python train.py --num_hidden_layers=11 --hidden_size=224 --num_attention_heads=4 --num_key_value_heads=1 --head_dim=64 --intermediate_size=896 --vocab_size=1518 --hidden_act="silu" --norm="layernorm" --norm_place="post" --norm_eps=1e-05 --positions="learned" --qk_norm=false --attn_scale=0.125 --bias="all" --tie_word_embeddings=true --parallel_block=false --extras=["capped logits"] --init="normal" --init_std_qkv=0.0154 --init_std_o=0.00327 --init_std_up=0.0154 --init_std_down=0.00327 --optimizer="muon" --learning_rate=0.0026 --beta1=0.95 --weight_decay=0.054 --lr_head=0.00435 --max_grad_norm=1.0 --warmup_steps=200 --schedule="wsd" --decay_fraction=0.344 --decay_shape="linear" --final_lr_fraction=0.02 --batch_tokens=[8192, 16384, 32768] --max_seq_len=256 --doc_mask=true --train_tokens=129400000 --max_steps=8037 --dataset="wikipedia_en"
MLP neurons of a small language model. Each row is named by its layer, matrix (up: input weights; down: output weights) and neuron, and shows model dimensions 32-159. Each number is 500 + 25 x the weight over its row's rms, rounded and kept within 0 to 999. Numbers have three digits each.
After each neuron's rows, "fires on" lists the tokens most often at its 100 highest values on Wikipedia text that the model never trained on; "fires in" lists the words (lower case) most often at its 100 highest values on Wikipedia text that the model never trained on. A number after a token or word is its count.

L2.up160:416470513486509531470507501522481480505480495528501501482502514521468519541465505520475489496504505526505474507561497507489533471490495498505498485485522472538513478538464533480516493539449492520471458556518518540501478532500536471508476509535493468538553504474505451487497530470499511518467510439506505516507531476521484474510522470515520475510492476500512512499523495480491483511476
L2.down160:473511500453468504483452474501510512508531502508488502484511486567482487474500452520473451492468494513494489473522501532516524508477452503473521496471473499519530503532508500481491491503504475498512482533529483471500551488501494459515463482480532471517491547547492510540509506506480508501511488476536498457514528489509482492486530535445491525542463521465509535506514524510512466534522
fires on: " as" 56, "el" 23, "ult" 5, "est" 4
fires in: "as" 55, "feldman" 5, "philadelphia" 4

L3.up690:478544495503508503546511499495517484500451500537522491506473519523494482534511530521475502486455506478505541494533464508535485477515490479497513470449469547527477470460452470472492498496517507528464543517476519503524521515492527542494485494520495488513515466470449479517467485499498510524514479489474508483536512454571494511463533499559513452456490522529520527469523521528510521505497
L3.down690:481479512459463481492527471476493476496532500461497482496479498516502477486508526477546451504491542489466499473517536471481501525508543511507527496543487508550508531502494494490499547519531500532524494531497528494505513521520509539445507501509515541481502482505536551500520474481519497504489466537496518493483500498477443500485495483477532518507466451498490496532484524526512542505513
fires on: " such" 28, " its" 27, "ial" 24, " these" 9, " their" 8
fires in: "such" 28, "its" 27, "these" 9, "their" 8

L2.up575:484504519462530539495503507494497510549565518527528460484504513479467503459468486545518482480539538512537450492474514448485518517528512479518464545491506485479514506506506463485468463498514518470513480518469525462502495457504495448525504517469525491479525454504471508519498477502480476482506511503487504517503493519531513535535483533512494552501444472530506493508514491500469489503459
L2.down575:467518481468491455469482495548526481528479541460458497518510496470479492503504557492529470528528534498505502486486476471516522513478487479502502479520493505512516458494492501530491536497493458461512502507531497497473504522519478512481497523520522459487518469508533496474501495489496513519544475491490499456495512530504469477488527526541504490480470537518532587501516449477522489501496
fires on: "cess" 27, " season" 27, " year" 19, " would" 8
fires in: "season" 27, "year" 17, "would" 8, "process" 7

L7.up819:491535505527482483499496532496443484472541494480478475473475485502518480494512480525495450452530506490513546542526481524513512518508527443532518496522498482524521510494517485481479472504427576523495524525548477490552488524503546501503522466468513479519533521459543503498510538503511510509502500475490455498502466485506486505500475504557494522468476501509478515496521527497472491504523
L7.down819:489529505506467516531503532472439436491524507571518439480502442539506490510486485517527485507476505493478484527502489503498511495513511483514498551560467502524534463486501529506479464493492545560506499464512478490507522491530520459502477535426481513485503499502520534492477525454516485465527451508504488510508490474486491514498496476500489472451538506460487483501484554542498462495516
fires on: " not" 23, "o" 9, "ill" 9, "he" 8, " they" 5, "hen" 5
fires in: "not" 22, "will" 9, "who" 6, "to" 6, "they" 5, "when" 5

L3.up444:501502515533490499531519523521503532506514545512490501444500492506595483475486534501520491524540539478515482481512529478471476511523525496529452566481501460475504491513496495513470503469464461516485477522496486472484496483531469459470483496521510509456482551515473505462469516515465489451484531509483465514521524472518488526518461505495531522484440514546449496485534465487485458467513
L3.down444:511500472505526502533500494518444430510463498527482499556508474468497520505443517505545512502481524463495507504525475464502502522458528550517459488499497485541495523504507517499497480504520513480477538486470484483484521522553469499479512551481527470487466495507500480510500518474509470493475534465549472515497468490499514473507495494518493542500464499454495501502474494510507536509510
fires on: " had" 28, " film" 19, " com" 15, "ilm" 11, " pl" 7, "ram" 6
fires in: "had" 28, "film" 19, "films" 4

L3.up602:491512462528523511471511525553536472486496464475481469501524497473512472488545516510477491500555517501533538496504539518507488498525494514506536513510486465511521491505491527518530525524516506555486475502522503446500441484507491494443501486481477482541461475486490485467511475518520544510490495481471459511520509495530455487515513567481481558518489495512436476494496485504510470482528
L3.down602:486524506487528479469478482514495480489496504487504507499502469491532490532502497527534506518520442469517477518511470527512509483482484545513473519511498495493563505500482505525503501487487483513501462533481476507513529486526512512460509519496497503477447493508529455501475494504444502502482512475539514552449520513521506519519516465519520461497501519503504507491476514494507481509505
fires on: " or" 47, " m" 28, " g" 16, " may" 4
fires in: "or" 32, "m" 23, "games" 7, "may" 4

L3.up69:501518501510482503481498558488465492512531546452524528464482534487496525490513466484540499502495513486451485467550462512485508496476484525490522511523511518500494488477520529498503509537494483517509488498510450501506447530497482487499509464547522461516509510512518459490539500535513475499488511493486493483495499482539525518496440534532509525493475491464490490496506476524489481515481
L3.down69:496505511478529522563528511483527513499514563527527464498523481572448531502476529518525532542537498504518469478517503514476498496481469485483506507457506488510503539508495524492515457546454514496494522478510481481466536460482484524501515515476521470485512510502479465530497501553523487516466474512515489488541550466504490495506482518492486495481548493465483470513454493508510478468501
fires on: " club" 24, " He" 20, " and" 11, " first" 6
fires in: "club" 23, "he" 18, "and" 11, "first" 6, "who" 5

L3.up355:486483510500517518508501489524509520433469488478476472532534491522485489492486513508527516549510501491506497466501482513469503575481525510488513474486552492503504514456472524459561542490524523505486518489513512527521539502517486532555507488464462503473494492531471498515480506567489472473497475531483550502458523514511501506493511486490452455483513434531479460496488485522530526495497
L3.down355:548517500457559464485533504544508449526533496511506521469472505511476456493519480527524456516499524503501482507479485474514497540498488558551509500536468526496484481537537481515445532475528561491503527536497503503545484482507510506517477489523484511500532469511507501502516464513506506480496515494488491484476484493484502501499465547492504506531510523488463524477453488473510522514465
fires on: "per" 26, " early" 19, " many" 9, " more" 9, "iginal" 8
fires in: "early" 19, "many" 9, "more" 9, "original" 7, "other" 6, "first" 5

L3.up310:476471507475540490505520499530503515513471530500483447531489474474513449501513487535495490517500529533450503518484485496539497499469513519505528521520534533471502483525528536514483522513504513474566498515466518511496473435549500475445473542520472507465490531547493510467510478526487475520462521486507492473493476461507522461526476523497473482510492490540511510537510499517487474484526
L3.down310:546532548494507534469510518483469454500509509544466522499539462489519522487494541481545489519517514463488509542462507479523513504489498493533500490502519464492496514515498466528542485536522510440460460486492527513491510555472521522517468496473509520522471462545470485518504471477479522534520468503509555454480479503525513515471518468457499516488478523431535453497477497501517524515495
fires on: " released" 21, "ished" 12, "amed" 11, "cted" 10, " held" 9, "ured" 9
fires in: "released" 21, "published" 12, "held" 9, "named" 9, "collected" 5

L7.up230:493493518491491507455479463494504501494540543525536469509526477505502469533513501514518513537543511541499486543542489520432552542509499491487547516484504505462534507525517494545551505502514524471497458472526500490501518489455504489491477533517499445463517512510475528525503505486510504494469533489498501510561484466492501496458494487479486484509474520488495438508512471469473465502484
L7.down230:514512519462510496508515507513528501533518540446468509471499494541541501497502557478453488475474494525465498518514470468524495476476450464490455490504503466506474512466526520529532473479501492465497520459498537498462527507479462492512463489497523540481509460571476481504513451517498504522537496471537505451511476580493511527513525496500486496522474488495544487458484522474476518510547
fires on: " United" 45, " ele" 11, "epend" 7, " N" 7, "itt" 6, " Sw" 5
fires in: "united" 45, "independent" 6, "little" 6, "swing" 5, "appointed" 4